Weights of a small GPT-style language model, trained from scratch on English Wikipedia: 12 layers, MLP 448 GeGLU.
MLP neurons of a small language model. Each row is named by its layer, matrix (gate and up: input weights) and neuron, and shows model dimensions 32-127. Each number is 50 + 10 x the weight over its row's rms, rounded and kept within 0 to 99. A neuron's up and down rows have the sign that makes its largest values positive.
After each neuron's rows, "fires after" lists the tokens most often just before its 100 highest values on Wikipedia text that the model never trained on. A number after a token or word is its count.

L2.gate269:60 48 43 45 39 47 42 54 45 68 43 51 52 50 69 48 39 40 73 67 51 38 44 50 77 51 55 48 76 40 46 42 60 29 60 58 28 51 48 51 49 56 54 51 58 47 56 55 55 42 61 49 46 61 46 58 43 39 25 41 64 47 74 49 68 49 54 43 64 48 56 60 49 52 58 45 60 39 48 40 49 54 62 51 41 38 34 48 43 39 36 52 54 57 52 40
L2.up269:53 68 40 56 35 58 44 35 62 42 53 40 40 37 67 41 53 41 40 54 51 36 56 35 42 66 58 34 44 47 59 44 56 51 54 34 66 68 40 45 56 53 56 34 49 44 60 57 44 52 33 48 60 44 61 55 48 57 51 46 61 48 69 63 68 49 49 22 45 53 56 47 55 50 46 67 39 44 44 50 46 30 31 59 56 41 32 52 48 50 62 62 43 43 54 59
fires after: " St" 34, " G" 8, " D" 8, " wind" 6, " Ed" 6, " d" 5

L2.gate199:51 29 60 49 57 34 44 42 50 51 64 68 56 48 55 44 59 49 51 41 48 54 48 67 37 59 42 60 42 43 49 37 37 40 49 63 65 72 34 43 56 45 61 49 39 63 54 35 42 58 52 63 62 41 45 59 49 43 53 50 36 49 36 54 41 38 47 55 48 42 42 59 51 56 56 43 42 49 39 59 56 48 42 51 80 42 63 62 47 55 39 35 49 57 36 68
L2.up199:51 38 38 46 45 53 69 54 38 49 58 41 52 41 32 50 53 41 41 54 52 51 41 53 49 58 47 48 37 41 49 44 61 36 58 61 45 26 45 64 57 46 69 33 27 48 54 54 58 54 50 65 45 48 50 27 40 47 42 51 48 53 48 61 48 27 41 67 49 63 49 45 65 44 56 52 24 49 57 21 47 43 42 52 34 58 69 49 44 57 44 56 51 55 44 65
fires after: " S" 20, "S" 18, "s" 13, " s" 11, "a" 7, "ac" 4

L9.gate178:64 45 44 59 64 52 45 53 57 36 51 58 57 27 46 55 39 57 55 51 57 72 58 39 61 27 47 38 59 57 64 53 50 41 57 56 63 38 49 42 60 48 60 75 46 44 52 71 57 63 47 51 45 42 51 55 48 65 52 29 55 38 54 52 54 43 47 55 35 53 58 52 65 66 45 37 56 52 30 41 48 46 45 52 52 41 41 40 48 50 49 51 59 53 54 61
L9.up178:52 54 38 48 56 58 55 47 49 35 24 55 70 41 22 39 63 56 44 41 43 55 49 59 53 42 58 54 35 52 60 45 55 45 68 62 49 49 47 44 55 54 36 57 55 59 41 71 62 41 39 44 61 45 47 40 47 41 46 32 50 41 52 47 57 60 43 70 46 37 48 49 41 45 38 27 55 54 54 60 51 68 51 52 55 50 49 45 56 46 33 70 59 41 36 51
fires after: " |" 41, " (" 12, "\n" 12

L5.gate46:45 38 41 41 52 73 61 67 54 28 59 49 50 39 67 38 46 44 66 52 50 52 40 63 59 41 38 49 43 66 62 48 51 57 57 43 63 65 57 57 56 44 54 49 51 42 55 46 68 55 41 63 57 70 61 60 58 46 54 46 45 65 55 67 51 44 50 47 42 39 59 39 43 51 60 69 52 29 46 50 43 43 37 41 17 35 49 62 46 50 45 62 48 60 35 42
L5.up46:41 54 30 46 60 45 41 45 40 38 48 37 39 44 67 66 52 43 59 54 60 53 35 43 41 45 45 63 56 41 37 54 76 50 71 54 55 59 65 43 43 45 51 36 37 53 64 55 62 47 42 63 44 51 48 50 57 46 59 52 62 65 39 41 44 46 39 44 64 61 48 52 47 60 65 37 40 47 45 51 56 43 56 47 43 42 41 40 38 36 62 37 50 60 48 46
fires after: ")" 20, " P" 13, "p" 7, " p" 5, "op" 5

L2.gate17:51 40 49 42 69 43 55 58 40 47 42 40 54 54 45 44 63 47 35 34 46 35 58 61 63 37 40 38 43 54 57 32 57 56 63 45 44 51 42 55 41 53 58 36 51 35 55 50 42 43 48 40 44 58 52 54 39 46 56 49 44 78 70 69 56 43 54 53 37 67 59 48 58 57 49 58 61 43 53 50 37 56 60 45 39 49 61 67 49 53 42 39 38 58 40 35
L2.up17:61 45 39 52 60 62 56 48 59 46 57 31 44 53 55 67 56 44 39 38 50 56 58 73 53 50 52 31 58 53 70 50 43 36 49 55 45 69 41 54 41 57 41 54 57 34 57 49 52 64 60 45 59 26 47 45 37 59 60 55 53 40 44 37 57 36 82 30 49 62 37 37 40 43 41 55 45 20 57 63 36 53 55 56 58 49 72 59 53 45 33 39 51 55 35 54
fires after: " is" 42, " was" 12, " B" 4

L2.gate65:30 56 39 49 49 54 46 38 58 46 48 36 51 52 65 48 65 63 50 50 36 38 57 43 55 47 48 51 43 49 57 38 49 58 65 36 51 45 49 22 57 49 45 46 40 45 49 61 61 58 68 44 39 62 39 46 31 52 39 36 44 59 51 57 31 40 52 60 32 53 58 60 37 38 61 37 52 41 46 47 46 49 45 42 56 57 56 52 45 35 44 21 72 43 56 53
L2.up65:59 58 62 49 46 60 73 42 58 50 47 42 57 36 29 53 58 55 27 51 66 48 67 49 55 47 27 59 62 42 68 37 54 40 45 48 53 45 58 59 42 47 55 49 50 64 47 36 40 42 53 60 52 39 46 45 64 62 52 47 56 51 55 58 55 36 50 60 42 47 55 64 42 66 59 58 32 54 40 42 50 51 76 47 40 67 63 59 60 35 65 49 44 35 51 39
fires after: " S" 41, "s" 15, "h" 9, " s" 6, " reg" 6, "S" 4

L2.gate236:36 51 49 54 41 50 44 58 54 46 47 36 55 57 59 44 50 38 46 57 46 33 58 49 56 56 52 42 46 64 52 52 45 49 59 64 42 60 41 43 77 49 53 47 41 33 58 65 53 26 53 73 58 39 40 49 46 53 45 35 56 46 60 50 61 46 36 46 39 52 67 61 42 53 37 33 61 47 42 44 63 66 48 34 45 57 40 61 39 38 52 65 46 27 44 42
L2.up236:31 53 64 50 50 69 54 52 35 46 43 48 51 25 46 57 46 41 50 47 40 67 69 53 46 60 41 43 57 59 56 26 52 41 55 48 46 63 32 43 79 52 50 54 51 45 59 69 57 27 42 48 51 62 27 47 59 48 44 48 44 35 52 52 47 59 43 43 52 68 51 54 43 52 50 41 40 53 61 45 53 68 43 45 37 29 60 47 58 43 57 53 34 53 29 33
fires after: " L" 32, " D" 16, " St" 12, " d" 8, " G" 7

L9.gate286:70 62 52 69 59 58 52 54 30 61 32 52 59 66 37 58 69 44 46 39 50 48 48 29 42 57 51 48 68 50 52 42 51 51 43 45 45 62 66 39 49 63 66 58 40 42 62 38 41 66 42 52 33 55 56 45 48 48 35 37 53 51 55 56 33 55 50 55 44 54 44 40 63 54 50 44 68 47 57 60 56 40 58 43 61 51 31 53 47 43 62 58 51 33 49 60
L9.up286:56 61 60 70 43 42 57 35 45 50 33 41 51 60 50 65 44 37 42 56 50 53 40 54 63 33 48 47 60 33 63 39 46 53 57 47 43 52 61 63 52 39 60 51 60 54 49 42 53 45 35 48 35 55 48 35 35 55 33 37 46 44 45 51 52 58 34 55 42 60 50 38 50 43 38 56 54 49 63 63 47 54 59 40 53 39 38 59 61 58 42 63 67 39 55 41
fires after: "\n" 42, "000" 5, " m" 4, " h" 4

L9.gate56:63 48 55 35 49 47 41 53 63 29 64 48 62 40 52 44 32 47 57 59 29 79 45 41 61 59 53 39 65 53 54 44 42 54 60 32 49 69 51 22 41 47 48 75 57 59 45 35 47 48 48 43 39 62 40 57 50 46 49 55 43 47 51 42 48 62 59 39 60 36 34 39 64 50 39 49 47 39 44 42 40 36 50 52 53 48 64 44 51 42 54 46 58 58 55 63
L9.up56:46 52 60 32 41 42 41 32 54 47 58 68 50 56 56 51 61 57 37 48 44 58 60 49 41 65 43 36 49 32 41 45 59 56 43 46 56 50 56 64 57 31 43 50 73 51 44 43 71 52 45 69 54 52 41 45 57 46 61 38 41 52 61 44 45 50 59 52 41 49 57 39 53 43 58 54 54 51 65 47 44 47 44 55 39 43 70 46 63 49 38 55 56 67 28 59
fires after: "\n" 21, "-" 15, "|" 7, " (" 6, " \"" 5, " No" 5

L2.gate127:35 36 38 48 52 37 60 50 39 59 44 42 61 46 41 44 54 61 44 43 49 48 55 47 52 41 51 43 58 59 54 51 41 56 67 73 44 50 56 67 51 64 41 60 48 31 42 57 54 42 34 44 45 41 45 52 63 30 50 62 64 74 42 37 45 29 46 34 33 32 47 62 33 47 47 32 43 37 56 51 53 55 62 45 42 55 39 63 53 39 59 46 53 65 53 42
L2.up127:47 38 43 57 73 59 46 47 47 63 36 59 35 46 48 51 65 53 57 46 59 62 50 54 62 34 49 47 35 33 60 47 44 64 64 53 44 30 50 43 49 52 44 36 51 34 59 44 44 51 45 60 52 38 23 22 47 43 54 52 41 58 58 56 59 49 43 58 34 41 49 46 35 35 47 47 36 54 44 42 36 45 47 21 33 58 52 49 45 61 61 48 56 64 47 52
fires after: "\n" 97

L4.gate43:47 47 50 49 52 39 55 55 48 46 50 42 53 56 66 41 49 67 55 39 63 48 25 53 52 32 33 39 57 66 46 46 67 42 57 46 44 42 35 55 69 42 52 66 38 36 37 44 39 58 56 39 38 52 36 47 48 57 40 63 53 46 45 48 52 49 55 58 58 36 65 46 67 48 40 49 46 50 33 40 61 62 50 64 37 62 46 56 37 46 41 52 39 67 46 56
L4.up43:45 54 32 44 44 50 74 53 29 47 53 36 44 43 35 59 62 55 48 37 46 52 63 59 53 57 50 40 46 51 57 38 47 50 57 60 52 55 43 53 66 62 39 60 42 35 58 52 54 39 33 41 54 37 57 44 59 51 41 39 46 47 53 55 50 56 46 47 49 62 35 54 43 55 22 48 58 59 60 69 44 43 30 52 41 42 55 60 49 81 34 54 60 57 52 39
fires after: "\n" 28, " (" 23, " Q" 9, "==" 6, " \"" 6

L4.gate172:52 47 42 48 37 46 45 53 76 58 48 62 45 42 50 56 65 57 32 33 31 51 56 57 48 38 53 51 54 46 58 69 68 45 40 61 52 50 35 59 56 61 42 47 36 60 33 33 44 49 69 62 53 45 35 44 66 56 51 56 56 58 68 53 46 40 76 53 58 44 58 52 56 47 47 72 54 52 56 55 56 66 65 41 57 43 61 58 34 51 65 44 47 62 35 54
L4.up172:41 32 40 48 39 63 55 33 62 57 40 63 56 60 43 50 42 35 46 38 26 45 44 48 51 40 54 44 63 49 49 48 42 61 51 46 59 60 43 40 56 50 47 43 53 45 59 45 42 60 43 36 62 36 46 58 49 48 70 59 47 43 55 39 44 53 17 49 48 61 50 27 70 59 42 51 66 43 49 57 64 60 39 48 44 48 62 52 62 61 53 62 53 59 61 44
fires after: "\n" 29, " known" 11, " rem" 8, " to" 7, "om" 4, " sim" 4

L4.gate110:46 50 46 37 53 56 44 49 69 68 30 50 49 32 56 42 63 50 55 44 48 37 53 55 52 41 33 39 52 62 69 56 36 54 52 61 56 43 55 49 50 60 50 64 60 32 68 63 41 52 49 45 59 31 44 57 60 50 57 64 22 54 49 23 75 53 39 46 36 53 50 55 47 53 35 62 51 48 42 47 51 37 48 33 25 60 57 50 40 64 61 59 51 47 56 47
L4.up110:49 39 36 56 45 50 41 57 69 68 42 59 43 46 37 26 40 67 37 64 56 39 53 63 53 35 58 52 49 60 74 60 49 53 57 29 59 32 46 55 51 63 39 47 53 40 45 43 47 30 40 47 36 62 48 44 36 52 46 53 35 79 52 63 50 40 29 51 56 57 60 53 46 45 50 54 66 51 54 43 62 50 55 44 56 53 57 36 51 37 48 58 52 61 76 50
fires after: "\n" 90

L2.gate356:50 65 36 56 40 39 47 37 73 60 58 47 41 48 54 56 46 50 50 49 55 56 66 51 51 54 46 57 55 57 59 54 57 37 50 29 36 55 36 62 55 38 44 61 48 48 59 61 56 48 63 34 42 59 35 43 45 56 51 37 29 74 41 44 36 63 41 58 48 62 50 67 46 43 44 57 52 38 50 45 53 58 46 47 55 41 62 50 41 27 51 47 60 52 35 61
L2.up356:52 57 45 39 37 60 57 34 64 44 58 45 53 41 48 37 67 46 48 55 43 45 54 53 40 67 49 59 56 56 48 56 62 52 53 48 60 57 45 60 57 47 56 52 35 43 58 43 40 38 69 37 37 71 46 50 53 59 46 50 33 62 49 47 53 48 48 56 58 62 53 54 54 52 68 49 52 51 51 69 32 58 60 70 50 51 54 32 54 52 43 51 57 57 35 48
fires after: "S" 18, "as" 10, " Z" 9, " S" 9, "az" 9, " one" 6

L5.gate312:50 47 38 69 38 67 71 66 55 37 41 69 59 51 39 31 55 55 58 53 43 37 31 63 54 66 47 44 57 61 64 33 70 54 42 54 50 51 61 63 43 51 51 54 65 58 50 33 73 60 40 42 58 48 40 54 48 44 40 45 47 52 55 45 68 52 63 52 58 60 43 76 57 45 69 70 42 60 37 60 34 56 41 50 35 45 49 57 32 57 37 41 52 46 46 41
L5.up312:39 44 50 61 50 65 52 54 63 61 39 38 54 73 38 58 68 36 61 66 58 51 36 55 36 54 58 45 75 32 56 55 48 71 63 52 49 46 54 40 42 33 49 38 45 47 61 48 54 51 36 54 26 40 52 54 35 52 41 57 58 49 36 42 41 48 51 56 41 60 46 61 55 58 52 41 42 27 57 36 36 63 60 39 46 63 43 43 37 50 47 38 30 60 43 49
fires after: " p" 16, "p" 15, " P" 14, " w" 5, "i" 5, " Ch" 5

L4.gate447:57 61 51 55 50 49 49 47 59 74 46 57 52 62 55 39 64 45 55 46 41 49 42 67 49 40 32 61 57 33 53 48 54 42 50 61 51 38 48 53 62 49 51 56 56 30 49 52 37 50 51 54 35 58 45 45 50 70 51 41 52 52 49 45 23 47 47 43 47 51 73 68 34 56 52 45 61 35 60 42 51 52 45 41 47 59 44 77 42 49 47 38 47 49 54 43
L4.up447:63 48 40 50 46 60 57 48 55 57 42 62 40 53 35 59 51 60 51 41 60 70 37 56 48 37 41 55 34 41 53 46 35 50 51 17 61 52 44 46 55 58 39 51 44 38 48 49 69 34 38 62 37 38 37 41 38 51 46 53 59 58 49 49 54 58 36 49 54 45 42 53 58 52 44 45 40 42 77 53 64 45 53 46 42 56 55 31 55 67 53 61 68 55 49 68
fires after: "\n" 97

L5.gate238:61 51 51 47 51 44 45 50 51 35 63 74 48 62 50 46 64 58 45 44 46 41 62 53 51 62 45 45 41 41 40 40 48 68 46 46 46 43 55 40 35 41 63 45 52 39 63 51 52 44 55 48 44 41 59 52 30 65 56 47 51 63 68 60 40 69 44 65 49 50 53 54 48 33 49 43 44 53 48 50 56 49 57 41 54 51 54 53 66 55 37 45 45 42 84 53
L5.up238:61 51 48 69 39 64 55 40 52 47 34 61 41 56 26 56 46 56 39 41 58 52 63 44 60 29 46 30 37 45 41 76 48 56 59 56 68 60 54 41 34 46 45 39 53 45 42 46 50 36 19 50 46 46 43 57 57 42 48 48 45 52 49 54 66 41 37 46 51 54 41 43 49 54 49 40 48 57 51 43 59 58 45 48 58 38 68 52 54 60 76 54 45 49 56 64
fires after: "\n" 24, " St" 10, " Franc" 5, " J" 5, " be" 4, " (" 4

L9.gate293:64 44 44 60 35 54 55 51 54 54 54 59 53 62 40 69 54 45 66 55 58 39 48 39 41 50 40 35 62 55 41 47 54 56 48 49 49 46 56 36 50 58 79 37 30 47 55 53 58 30 30 55 58 40 55 62 46 53 30 52 42 44 32 64 64 44 58 53 53 49 54 47 48 28 51 44 69 41 58 46 51 55 54 45 65 59 49 64 44 42 51 58 36 52 43 48
L9.up293:45 59 41 75 37 56 41 47 48 46 57 61 53 60 35 45 37 49 40 42 63 34 48 45 41 29 53 36 41 69 58 56 40 46 38 52 36 41 61 41 41 69 62 66 55 49 48 41 43 47 44 60 45 56 57 56 44 51 32 55 41 48 52 56 52 48 41 40 47 46 45 31 48 44 58 48 54 67 69 46 59 55 33 55 53 34 46 47 57 46 43 52 61 56 40 53
fires after: "." 53, "\n" 35

L7.gate79:49 55 58 56 42 51 41 53 54 55 35 59 43 63 57 54 45 54 50 55 81 63 56 61 54 50 48 57 50 52 71 59 78 66 35 48 45 50 31 57 46 50 49 47 45 60 45 56 56 34 57 35 53 72 41 60 50 46 36 49 43 29 41 42 37 61 37 48 53 28 50 73 58 55 53 53 42 35 61 43 53 48 45 47 55 46 46 45 54 49 62 48 54 58 42 62
L7.up79:60 62 43 62 60 42 40 45 65 58 36 60 76 54 49 52 35 52 56 62 52 44 47 55 51 48 60 49 50 37 42 48 45 53 52 59 66 48 64 39 58 54 55 48 51 45 42 42 62 38 29 43 53 43 42 47 57 40 66 48 52 47 32 55 58 39 53 44 63 48 36 63 64 42 55 44 48 50 59 45 44 48 53 70 61 49 53 46 46 48 39 38 50 28 36 44
fires after: " the" 27, " and" 7, " 18" 6, " 19" 5, " War" 4, " 194" 4

L2.gate315:51 65 53 48 41 52 57 73 44 58 41 67 60 56 55 44 44 36 49 60 55 42 57 50 64 50 60 64 62 63 47 74 32 59 59 53 43 58 43 51 42 55 58 43 54 21 61 62 65 22 32 52 30 37 53 65 54 60 40 49 48 64 58 63 37 61 43 44 34 46 51 55 45 47 47 55 53 44 57 61 45 55 53 47 54 67 39 56 69 32 55 64 45 54 31 57
L2.up315:44 52 41 57 44 50 71 64 45 54 51 70 56 34 41 34 46 51 46 45 64 54 46 42 61 39 72 57 44 35 55 57 60 56 35 68 59 58 53 59 47 55 41 50 37 34 53 41 66 55 50 32 37 47 31 54 55 44 53 45 63 66 34 82 44 40 37 54 44 48 62 44 49 28 59 61 50 41 56 29 52 44 36 50 49 37 46 60 54 46 72 59 55 49 44 39
fires after: " 18" 29, "18" 17, " 17" 17, " 19" 11, " 16" 6, " Ber" 4

L4.gate398:44 43 38 48 56 46 63 50 47 43 50 46 56 48 44 53 38 54 58 48 53 56 60 48 62 44 49 50 57 46 71 60 37 60 53 52 46 58 40 34 62 39 29 46 67 38 60 80 60 28 70 50 59 45 52 46 56 51 39 52 41 54 61 35 63 49 47 40 54 69 46 51 44 38 65 52 54 46 39 45 40 53 61 48 61 49 34 62 56 51 49 48 60 55 37 68
L4.up398:49 63 59 55 51 59 48 44 62 41 52 60 53 25 45 31 56 46 43 57 61 38 53 59 55 58 54 45 64 46 71 53 58 44 48 51 60 42 44 42 47 42 28 57 53 50 53 37 63 39 48 47 48 32 42 64 47 56 64 33 52 41 40 53 40 53 71 59 48 63 34 56 49 47 63 50 57 47 56 51 27 52 60 33 47 30 49 58 49 44 51 58 37 43 51 47
fires after: " sc" 14, " H" 13, " St" 10, " b" 10, " B" 6

L2.gate145:56 46 51 56 44 42 62 50 59 45 29 51 34 58 74 50 45 44 44 22 67 58 55 34 65 50 46 58 56 47 46 58 52 40 43 45 53 45 48 44 60 36 48 38 37 47 48 67 61 43 57 47 47 43 45 40 46 35 43 48 42 37 58 50 61 34 38 64 58 47 25 50 56 46 44 48 46 62 51 64 52 48 44 43 63 39 67 50 63 65 64 54 32 43 31 53
L2.up145:51 43 43 55 66 54 60 51 42 54 32 47 49 46 58 51 47 37 44 31 37 54 48 62 49 71 45 60 48 61 57 62 46 54 36 56 56 52 60 37 81 54 51 34 41 45 47 52 63 57 51 61 45 27 38 38 46 50 37 54 66 43 51 56 59 30 35 58 65 31 37 50 37 52 50 56 45 61 63 62 51 44 32 51 47 59 65 48 65 55 63 45 47 39 43 50
fires after: " S" 17, " s" 11, "S" 8, "s" 6, " support" 4, " comp" 4

L5.gate29:42 41 46 42 61 57 56 52 52 54 43 70 59 63 80 39 32 43 37 50 61 50 36 44 49 55 42 46 51 57 26 55 64 37 43 44 58 58 54 22 61 37 43 47 52 48 47 56 50 50 63 51 49 63 48 50 53 30 37 50 45 55 55 45 49 49 47 46 34 59 55 41 45 69 30 42 60 52 38 64 49 47 53 58 64 55 41 51 49 34 37 32 48 48 57 55
L5.up29:56 53 32 53 57 35 44 45 50 42 49 58 58 38 70 67 52 50 48 58 57 52 52 37 60 56 46 43 61 59 50 52 56 70 52 56 38 66 63 40 39 37 63 38 41 60 48 61 45 46 61 55 60 36 62 45 52 71 41 40 69 39 59 61 50 45 49 20 34 54 48 52 19 44 57 47 44 49 55 68 52 42 67 68 51 49 45 37 60 42 48 57 37 54 48 39
fires after: " H" 18, " h" 15, " st" 12, "h" 8, " sp" 6, "l" 4

L4.gate50:18 53 45 44 48 53 47 45 21 42 54 35 64 51 51 66 34 42 54 58 63 46 65 45 54 55 40 36 43 42 46 46 42 61 69 43 43 45 56 64 58 43 54 54 58 59 60 55 40 54 68 34 50 67 54 66 58 42 48 41 48 70 56 67 62 61 56 59 53 47 40 63 52 54 30 50 51 75 72 63 38 50 37 44 44 63 44 55 57 48 39 44 53 45 33 49
L4.up50:55 36 49 63 51 57 37 59 52 64 46 63 40 51 44 43 43 47 51 62 64 47 47 38 36 55 40 40 62 44 29 56 57 59 48 65 47 48 62 47 38 47 41 39 56 52 59 29 75 49 20 43 52 37 57 56 56 47 66 66 31 51 66 64 58 48 50 63 43 37 61 57 58 41 52 46 35 49 41 59 41 54 43 52 62 38 43 54 44 50 65 57 52 59 47 34
fires after: " N" 13, "N" 12, "od" 9, "our" 7, "n" 6, "osp" 5

L4.gate209:55 52 65 39 36 60 50 52 59 58 69 50 52 60 41 66 43 51 38 51 52 55 51 63 76 54 63 47 72 61 60 38 58 48 56 32 54 58 56 65 49 57 57 53 51 61 35 39 56 35 60 60 48 68 58 42 58 55 56 44 43 56 72 62 64 56 39 49 59 43 58 62 46 51 34 64 59 52 42 39 60 58 48 25 61 38 60 39 40 58 47 46 59 64 38 49
L4.up209:43 55 40 60 52 74 68 42 47 44 57 58 67 46 44 46 31 48 36 56 43 46 53 69 45 53 57 46 52 49 42 41 50 40 59 42 53 64 47 52 59 57 56 52 43 41 63 48 45 58 52 53 49 52 45 39 63 59 52 58 59 47 58 47 62 54 51 63 56 50 61 53 36 49 47 62 70 58 41 58 71 50 64 38 50 55 58 46 52 59 73 43 55 42 52 66
fires after: "\n" 39, "|" 23, " S" 4

L4.gate143:42 60 44 51 59 68 47 48 38 46 53 74 54 49 50 46 50 66 63 57 57 52 49 33 42 61 52 63 37 53 58 46 56 31 42 47 34 46 59 43 69 49 47 38 28 53 50 49 53 48 36 49 39 43 31 60 49 55 47 60 52 63 46 44 47 50 50 48 43 39 59 48 60 62 42 44 29 42 52 34 62 70 41 62 36 51 40 47 66 35 70 65 49 36 51 33
L4.up143:51 46 62 49 52 74 44 34 50 51 49 55 64 44 52 55 63 60 56 55 40 62 48 31 49 40 62 74 49 64 68 66 56 40 46 69 35 57 52 49 61 57 35 35 65 49 55 59 66 35 48 50 44 55 37 50 53 39 45 67 38 48 57 30 64 39 29 46 65 31 70 50 60 64 55 44 38 38 53 36 54 58 47 40 31 56 48 37 46 56 58 61 51 53 59 37
fires after: "." 49, "===" 4, "In" 4

L2.gate282:55 65 43 46 43 55 48 60 52 62 45 63 58 59 53 48 56 42 56 62 51 53 57 62 62 68 65 40 64 58 71 51 53 38 54 23 61 39 37 40 53 62 48 66 63 52 68 46 55 42 63 38 53 54 38 57 69 65 50 41 41 47 63 40 33 62 18 40 47 50 69 45 33 53 56 60 54 44 39 46 55 44 41 50 63 51 42 62 48 34 46 60 49 52 55 44
L2.up282:44 69 41 44 46 70 56 39 33 38 42 58 64 63 44 47 81 43 59 60 63 63 42 57 54 54 64 47 47 32 52 36 65 49 48 45 53 44 51 32 51 54 51 54 56 42 49 57 32 46 51 38 57 45 45 51 64 22 53 43 53 49 45 41 55 53 34 47 59 64 58 42 48 58 46 77 69 56 55 40 46 55 55 38 52 54 63 53 23 45 53 40 57 72 49 47
fires after: " H" 31, " S" 9, "ic" 8, " c" 8, "S" 6, " C" 6

L2.gate303:53 53 35 55 67 37 42 63 40 43 48 38 54 60 48 55 55 62 44 43 42 58 40 45 40 54 48 30 61 50 68 42 47 55 44 39 46 52 48 38 65 42 62 53 39 47 60 44 74 50 40 48 37 44 48 43 64 69 55 51 50 48 54 12 50 74 71 58 58 50 46 61 37 53 50 48 54 60 51 45 42 49 61 39 36 55 61 52 42 45 33 48 44 58 35 38
L2.up303:43 62 32 57 42 34 53 47 51 60 54 51 55 45 54 48 45 35 46 48 52 54 38 50 36 54 46 43 51 47 69 46 36 34 53 39 39 49 52 52 63 48 51 58 56 48 65 47 76 45 60 58 33 43 43 43 60 65 51 48 37 49 48 13 35 62 64 52 46 50 42 54 29 55 53 53 44 70 42 48 47 49 41 45 34 60 51 24 55 44 37 37 51 40 51 40
fires after: "-" 33, " (" 16, "\n" 6, " \"" 5, "/" 5

L4.gate13:57 40 28 59 54 39 35 46 45 60 56 50 37 52 59 48 40 44 47 52 45 50 45 56 48 51 49 37 64 57 50 39 51 66 48 40 39 48 39 66 54 41 54 62 48 46 58 49 50 55 51 34 48 55 52 65 37 64 58 57 50 40 44 40 48 64 52 65 45 49 62 26 52 40 58 62 55 49 49 58 52 40 60 36 62 36 49 57 66 36 58 28 38 55 61 56
L4.up13:60 44 44 59 54 43 53 52 50 45 44 42 55 58 44 63 50 58 53 47 53 49 58 42 52 63 41 66 60 48 65 41 37 47 55 32 78 58 43 50 55 39 52 36 50 37 39 48 55 56 60 59 41 40 47 63 33 39 49 69 64 43 51 47 57 58 54 59 50 48 47 40 64 33 48 57 49 74 40 32 56 41 38 34 46 51 59 45 42 43 51 50 59 61 50 51
fires after: "|" 47, "\n" 4, " (" 4

L7.gate137:53 54 35 49 39 67 53 49 39 42 69 56 62 40 48 67 56 50 55 47 52 43 52 48 63 45 35 46 28 48 49 27 38 53 36 47 52 42 35 29 28 37 58 55 53 30 44 62 44 57 30 40 47 50 38 35 46 39 52 57 64 54 45 60 33 51 35 51 56 49 66 56 31 52 45 58 52 36 54 65 62 59 48 61 45 52 49 56 39 57 63 45 55 60 44 53
L7.up137:51 58 55 58 36 59 63 45 59 43 55 58 49 53 30 70 53 54 54 44 41 48 41 44 62 35 47 45 27 56 61 51 61 48 41 47 44 60 51 35 59 63 49 75 34 67 45 64 67 35 31 63 49 37 40 51 51 49 46 56 56 39 60 38 47 68 42 40 43 43 38 49 42 46 50 46 68 53 36 40 39 39 56 52 50 49 40 50 42 73 62 56 34 50 51 42
fires after: "==" 65, "===" 35

L9.gate60:43 59 46 53 65 63 66 56 68 31 60 36 49 61 60 59 33 35 36 55 57 50 58 38 51 50 39 60 42 52 52 57 52 52 40 55 76 60 42 38 45 68 53 42 48 47 33 51 61 70 41 62 62 35 54 66 56 39 36 64 35 50 38 44 42 54 39 47 54 34 45 62 67 57 59 50 62 48 37 38 69 58 55 57 60 44 49 41 52 47 55 58 56 41 68 54
L9.up60:61 45 47 45 47 57 53 58 73 39 57 59 47 32 57 47 43 25 49 48 47 34 43 45 44 46 56 46 62 62 49 63 28 47 33 44 55 63 45 62 49 52 44 61 39 49 50 55 67 53 38 42 55 63 32 75 42 57 44 71 45 66 45 42 49 49 54 52 47 60 36 33 54 53 62 31 44 49 57 56 63 55 46 59 44 61 37 69 43 60 46 58 46 45 57 55
fires after: "." 58, "," 8, " ft" 7

L2.gate52:52 52 63 29 49 51 59 50 52 56 34 61 41 63 32 54 52 51 47 54 80 39 55 47 56 34 40 52 69 34 48 44 54 47 51 35 51 47 53 63 57 40 49 61 47 57 53 60 40 52 45 65 54 40 37 47 58 74 55 46 38 49 67 41 41 40 42 51 46 48 51 49 53 62 59 58 57 59 40 41 65 52 51 46 27 60 59 71 44 62 58 37 46 59 51 55
L2.up52:61 46 56 43 51 42 46 45 49 35 33 48 62 58 62 45 56 39 55 53 58 47 40 50 35 76 31 51 45 45 36 59 77 68 46 28 65 48 47 44 66 35 38 52 59 56 33 58 46 55 53 39 43 43 24 54 58 68 45 50 40 54 45 59 50 65 59 45 51 52 64 51 58 72 59 49 52 44 53 60 54 63 50 53 43 53 51 57 37 51 37 40 40 59 58 40
fires after: " H" 19, " S" 17, "S" 7, " a" 5, " Dan" 5